{
  "n_layer": 21,
  "d_model": 192,
  "n_head": 12,
  "n_kv_head": 12,
  "head_dim": 32,
  "d_mlp": 768,
  "vocab_size": 2048,
  "activation": "tanh_gelu",
  "norm": "layernorm",
  "norm_place": "pre",
  "norm_eps": 1e-06,
  "positions": "learned",
  "qk_norm": false,
  "attn_scale": 0.177,
  "bias": "all",
  "tie_embeddings": true,
  "parallel_block": false,
  "init": "normal",
  "init_std_qkv": 0.0361,
  "init_std_o": 0.00556,
  "init_std_up": 0.0361,
  "init_std_down": 0.00556,
  "optimizer": "adamw",
  "lr": 0.0025,
  "beta1": 0.95,
  "beta2": 0.99,
  "weight_decay": 0.099,
  "lr_head": 0.00989,
  "grad_clip": 0.5,
  "warmup_steps": 536,
  "schedule": "wsd",
  "decay_fraction": 0.887,
  "decay_shape": "linear",
  "final_lr_fraction": 0.1,
  "batch_tokens": 131072,
  "seq_len": 1024,
  "doc_mask": true,
  "train_tokens": 595900000,
  "steps": 4547,
  "dataset": "wikipedia_en"
}
MLP neurons of a small language model. Each row is named by its layer, matrix (down: output weights) and neuron, and shows model dimensions 16-143. Each number is 500 + 25 x the weight over its row's rms, rounded and kept within 0 to 999. Numbers have three digits each.
After each neuron's rows, "fires before" lists the tokens most often just after its 100 highest values on Wikipedia text that the model never trained on.

L4.down676:471502554511568496491509447508518513481512459540533548499554510497432489508485528489480470505548546531519498454493510525510522506506454479508506520480540523521506495442498513494487448486465505499503461471454491539462519507495446509452500507510470510483494488508493478466489479456496500474494542507494522499487498475480533522519499471517488519476480506550460539523480503494493465506489
fires before: " |", ".", ";", "s"

L14.down731:510475474492515511527519477525491489525524500504519486503475502483528504510529496512481492537525504486526493504505498474540505508501471495503439495498437518484524520490519515517466519503494466533528519481500512517465546464547493523473510458518522488509485480507450494514465465504508468476541489458546490511482506467513540495486490508459504513484510520531501513457491442461554499482544
fires before: "s", "g", "n", "ed", "ing", "en"

L5.down547:521489524468484562514524526469530503523538450532497506501502492519487500538488510492477479523529540494484505547479479509458485539476477494487510517479467533483462511470542516512517492523496534539468512436492510487507504517489524501486492500456460472455496498500504486508540513508469527460546534476490496462485478475481550501512534512488491513487488507467480515511510489507491485477465
fires before: "ed", "ing", "s", "d"

L4.down248:503519528520437495462496539493518461526530514507517498501545474509465475489482466495507470529509521494486542459477562495527453511486486472494520506488520536448494493437504482497469510529518488491468540481487510494502530523474515504492494554505458493562505478515549517495510487469479534475486513476489501502550517482516522471477514473514484518491530455472481535467474488541525504475507
fires before: "\n", "-", "M", " to", " The"

L16.down175:508489476501474519491461503499532503476477508516488526530490533510503520493466550496518489493518453523533486500524516527520523539493499517498511471511529552479491486472474522524483513491478487454530513445500527510491477524490473490494540515502477485527521501521495525505480476467540492426498466502516514507535519472480542537497518524521506522482529496508518488527492489461494518541531
fires before: "\n", "duc", "lo", "la", "s"

L8.down686:485513486480486462528484536475531502513527512542494514538498541475493470456481456529467456489516525468509514496484435485473511503521501513496469487493515507466513492505504521498494488493497487514525507508495476513495503478520489539536497528488519478565508485496530495457517441475500505491548473496504470492510544526543532436450561510509532529479506451515494524513521514512499481490469
fires before: "\n", "|", "-", "L", " "

L16.down442:506447517515492442532543534472490483512501553501466463512495437559482451537520506497520518490460481490468527550488479522525532520503508514503456444494475480523542519493475570482553472493529512519473498481495498499489559473528526495509509495515493500489518523469492483510502533507485493494486466554446512494508526504505501462511519490488499504492480503470537523496498451497533488517510
fires before: "s", "port", "er", "und", "age", "pe"

L14.down637:500518471510490451553475478486516526507481513500519498524539513505487505493499472460480531511524480520452498473522528522467487492532515541492539461504549508503494502484532477450519485489508452475487492489523470499531492516475490542505501491515523491563472501467529509459475476453524514451489487496517454493508499524516542427481541489512534531493519463452461505525499546519497493495487
fires before: "\n", " He", " The", " In", " "

L11.down83:522495524441463461532481496516476501496467497481494450524526526488540471537538521510516451510491490511536519516494514488449436459499520539499456460463503477485494498501527493480464510553499470509441520493474493534510548468539491487521494526500497433480490508502511513496507512534473540498542508467498510519509467466511505512542522535505467497501475520476517519510492519536495507493490
fires before: ":", "ed", " |", "er", "|", "de"

L14.down629:493504492487494494476474532537514503502496484519469548500501491525466491484501514496464486458483494469502497490516553478550516520490487560520531495514498473486497486440478477492509527495483488507505535535532477472453533517494476504525487497486490479471477516531455521452539532510529487522513476519469496472525526548525515527479484473495449547496497526511501477467523541472543498506474
fires before: "ed", "ing", "ation", "ment", "ies", "ative"

L7.down390:517508468511525439502499520504521503549531517522465564502480508508459529511494437515478502459481496534487488497454495490524507470461510535535495506522511485476468476506543503511483525488512485488497515438489483466478492528509497465501507466502512510540498508518521507515500481510533541479523462498470518492497497492520457540473485495494517502524529494546569524524439525528498528525530
fires before: " |", ")", " mi", ",", " ("

L5.down440:525473533504506443503518490476497491514550535510528549501470461480541481536511477532454485488499499465515509485517522513490475505493531518508529488488490486463484467484511538531531496535490497514519492496555540479490525515496503482496500511507485489507512509535516500485500482516509501498530506533459506495468486478517469475520498505585469465522509449464529500451499522500502547506534
fires before: " ", " /", "\n", " (", ")", "°"

L8.down27:511481470521516522537471492510495485479480475523480438499507515474526491487481450469522477524481547528500484516477507491477489515535493458485476509508540515491527518462524490486476501518508512501518508546546515503473469509495516514503523569508483523491499485509506452487475472488475476487545449501538509528564512537480527507473540486516510504467461513524492493511508522506455494504487
fires before: " |", "\n", " ", "%", " A", "Note"

L8.down452:522473502512525464501527503495492489515504465503529451445502459472521493538505520500509506508464513461481476521495453504491510545520544501531532508490481482529494464495514526487509479543510495509535512554562520509465477467510497530476518486536517519471481491553484489512521512525476488480495544493495499524514515494523490521474501508551446540500507477458476504522515495480474527535525
fires before: " |", " 0", ";", " 1", " —"

L4.down38:489542527492476481471485529498486503484540484507524503528535483499509483518484505500496464511513498539525544425485553486503497478480463517510478487496497531448485498420476495507513508556512509495493517465478531475464549523495475531500527532507474492523510507517545510510496467483497544476528515507525515490555502465433515446490485489520486517512533517459489474462486483504540486492477
fires before: "\n", " The", " He", " In", " F"

L8.down303:485461481498458515474479493465545489483488523505477527516508518508530499488481473508500482545543484526494546459511542496496476523513494530531518495497529484505524491472492520481484523448505500508459504490468494485490509505486498472492528498506515461476482527464508465486554448515508510485496506453496463521523507456442592519495515487453535482490481532504481558495498495517508483471512
fires before: "-", "|", "\n", "|---|---|", "---|---|---|---|"

L8.down342:542538430495516489501491472475489493542466519557498501463512532481475498499488470549511456520504530492537487512512515488499457520535524526492506517491535547424495480501500487490532480501513475508498511506526513525495510473491505495501472533489466514527512453484496485473499499498541526463483482484521473528520502501515505491488535485505530531469493467507482538481505507475442440466520
fires before: " |", ";", ".", "“"

L4.down193:463471490497552541480485454497531473508490509494476530511444507493511451460542505433452499528506483510477485496495526470508509514488481481491518525487501507470503512471519456500510516468484498479482532524486479493499517475474502501461541543535490489411495487488513490501502543483513492518537515494516528517528495488477517541549485518509458490504473491513524547485512515489490529522505
fires before: " |", "\n", " 0", " 1", ";"

L7.down501:469442498506538495483492494502504517518514481520468497497531491481510458507490516469497492501507400518512514499478503473465518477477530504490485481513508523567519519530547596515520505510484509502491512521472498492498469469522483490472488513498495527491485524529505489512526473502512499512516523520496521508492512503513508492490522521536501550504482461476508490564506517530468496524492
fires before: " 0", " 1", " —", "\n", " |", " 2"

L5.down480:497517532482485495520522519518491482469557468537523548466475539494488528489522488520508474502520546502474461489487485518535502513489493520523487485510476489526463481534491453461500496488497478478487451489463538488497479483498498492496482509498513489505526457474504523429483483475445551497478479501473515487470540515512531501507497490495499528494518517539504526483515498530514464530534
fires before: " |", ",", "+", "."

L16.down249:529530500476470504444444515479529522478503526524480434491540514549554495502542518482478453466483447497494555477548513529503516532523488531497481520479494513490519516537532490492483513529518508510497508502508464530499476513508581521494499518502459497515480540514539481455474510532509470517502473500500486511469476511541475473493526473516493506518511518478528474522483513481532491456483
fires before: " |", " —", "s", ":"

L9.down212:544517464512500507490515496488497474508497525497541499494505503532516477468503542454477502494418492502475456467496481512503523523494522531528480501509526474535522508539512457460452505509517544514481495520498531488505493488517506511524517518505481501515502516461525510527503541481490497501522494444466459467494527560454511494522501473477480500527464444435475488509509486454499488506501
fires before: "s", "ct", "ci"

L5.down486:480472519497477503487457482499451498534513464491465504525507519483498526521491510479499480532510488472494484570482485492450537486454466530504503528528530530521505526519504553488517502515515533516499518499510496508498501455492453516485425511498520517486522515487463434486518515492489508540492511484448434493492540493510463491491555518502511501490460492458491510527505480506527533586477
fires before: " |", ";", " ("

L14.down191:552462489498453548487509500505533561517532499526504504511497477507522491513458488537483525490503477488499459492498487488504468521499519536502480509476523509491495511532528559546523523521483523513484531509535527523516518468472472532503455471499473502522515496470453509507541524487515501469509478483500533454513507493508470501513491478504483530466476493485489525487496498458568551516483
fires before: "ed", "es", "ing", "or", " |", " be"

L9.down557:548514479522538503489486504506508473517486448493547482538501485465506499469492467468521487495493512486496507507489487541511475528505478522508474495508497527487494487490540509447501438524500485484533514505557510514488534487478556565494508531530463503517473456522518504507477470519502514501500503502518479535529501496508489511452548505502498520495500479473458520500536490501500471475531
fires before: " |", ";", " ", " —"

L4.down475:489533544503466513477512501467526492494526512509533517533540467506496480498480492505490459500473492503494483439501543519504521540494482473522519484504489535439507509480480492489499484526500545486481488484498507477475543529479452521479530565515514493487530528486563537472495470499522527509487528470507451523555518503502521452495491468508527498528506493456443474477466518534523488473476
fires before: "\n", " The", " He", " In", " F"

L8.down87:466496528488480471464490500513493476522518473455479515499488519507512499448471496473497510522486509524467499477529489486526516532445487511500465493514496500450496516468509534509543503526504566485466493445521510483529497496507448465525530490566477521515490484504512482510487540494508514521497530503485536483476508488472482542551489475491524455512537489517486534491502525516497548519515
fires before: " |", "°", "-", "."

L9.down6:480512529472490499516510454452487475528522505517470511561537474491475479526499510494496513504539464474509465490529450506496490499505521520505478473499513513478457503463497498480499530491468488501503498506468520484502534539478507581473533442458536490511525516522493503496487486541517481455497463518502464489495528510497491501477545520510497510495549497495504491495505480506533516518500
fires before: "\n", " He"

L13.down89:488495500490524505508510484492489490466443471495520506531516548535530507506510471489490537498512510526476530496572504528490535488539520520489519486478484543486479547461465475491502494517504512541496513538518450458488442499470498530465469493462510520568467575517510496502498533511491488462477527500502481491529516491519482474522496510527517485561444488445512496478508490489503468461490
fires before: "s", " "

L11.down521:530520474474493459509520524499461528482528506458511525492467494513510485494544523459498468464511491508514471500530489534469493539467534482494530511509503475492516491527526525476496507505532521533474481488538491522521523464468583485493506533549445529469542513483461497514511509511504514503512519478467477513437485492490486517509533543552532472501457501500483521493492482513504484527472
fires before: "s", "t", "e", "il", "er", "li"

L11.down388:504528439497500484435530498528496527504488482523472496476522487450494463473483460533510483459499538498516537523560461491518536532518510519494474471469512523478508477540513512509454490579556473523526539498506459501516477478505507535515476497517521487557497471489496509485501462514518520510521500523519489532487531477547494462502496493506508495513531493497509461498496526468458512413487
fires before: "\n", "|", " |", " ", "us"

L9.down753:501480477504504486555488458496467493509543510535514516550524557497526488509519504472502494457500490520471485481515474476455495472514519560541477481495508482490495489509468487490496512497481473508476503483553511487463528524470514560468489509468505508529513509505515537501480482479510527479533481503503473487525513505550545498479485488535494509479499479465440491483472507560513476527490
fires before: "\n", " The"

L5.down747:482463481489512500527511537514469530537532527511497491526513547474524524479451503509496546534472505502501538491485506514511506534495485495488442519483473491492482483488495462503489463475533528490516479518546478504516519510498440485509485494507477474477483507511507477511476530511485500537503457520485532500480510526524495512481558447442480460458522494524534519464445523521504493527543
fires before: "%", ".", " |", "′", "°", " "

L5.down737:511508499487526508513479479458511440595489481561495522488511511466491515508520469492530460528509489495526506482527524495502492517509473486491517490508535561496533508537570469492497520474498563472519468534544528487505514516491452509482508533532482484473516512483527513498495527479517461502442508495476480483474519504530454518514537507488476476503474469506496478519484516491497503492513
fires before: " |", ".", " November"

L14.down15:491531500538520511496467475503481509511523522504545480454483502492480501503462492473515475496475513513470479511499504539463497508535462510471525479473524522488548510524481521459501536518482519478539514539497490438482536500524509477553497521473492461480479486479473512501457495493479455498453540508473484457537486500480461512499511465477519508477530508483478517494497436499480518485462
fires before: "″", ".", "•", " –"

L14.down676:538478499477541480494494490510489514505523503538484519493469504488521508515497536462463479482495458530467540510452513497480446460486489490484504516499475510483537521528486498461487506504541541515494474512490473507493512491516520510488444514508486509515437502494513485496448517501496516475473469512528531463489529502502453500472493511547490522520455475488504493493543534496521502585537
fires before: " |"

L7.down13:524500518480506483493499566506484515521514506523495503578499538452486460463481500479475447482507540494505527476514505483469478487514531531526495502498500488480480496457542499492554513483512475446492528436507498477466524518453484523500514502493506518546521500518538500498505498457507530534494476507452472534554545516561528543464511545508486498464503494481512513502486498518535468488496
fires before: "\n", " The", " It"

L9.down423:558473521573493493510452481472556493482497483542519467543497489517551522504493540494467465517480484464545491475500554488529472515503490476507465446486489503517521491501498520508445523522525499454450507488502540489501501486514486516514517537536477530495488518535480493521531500467470510524514507518512522460484493514524514511482465507500502543475543483498528499475488460497521486461499
fires before: "\n", "s"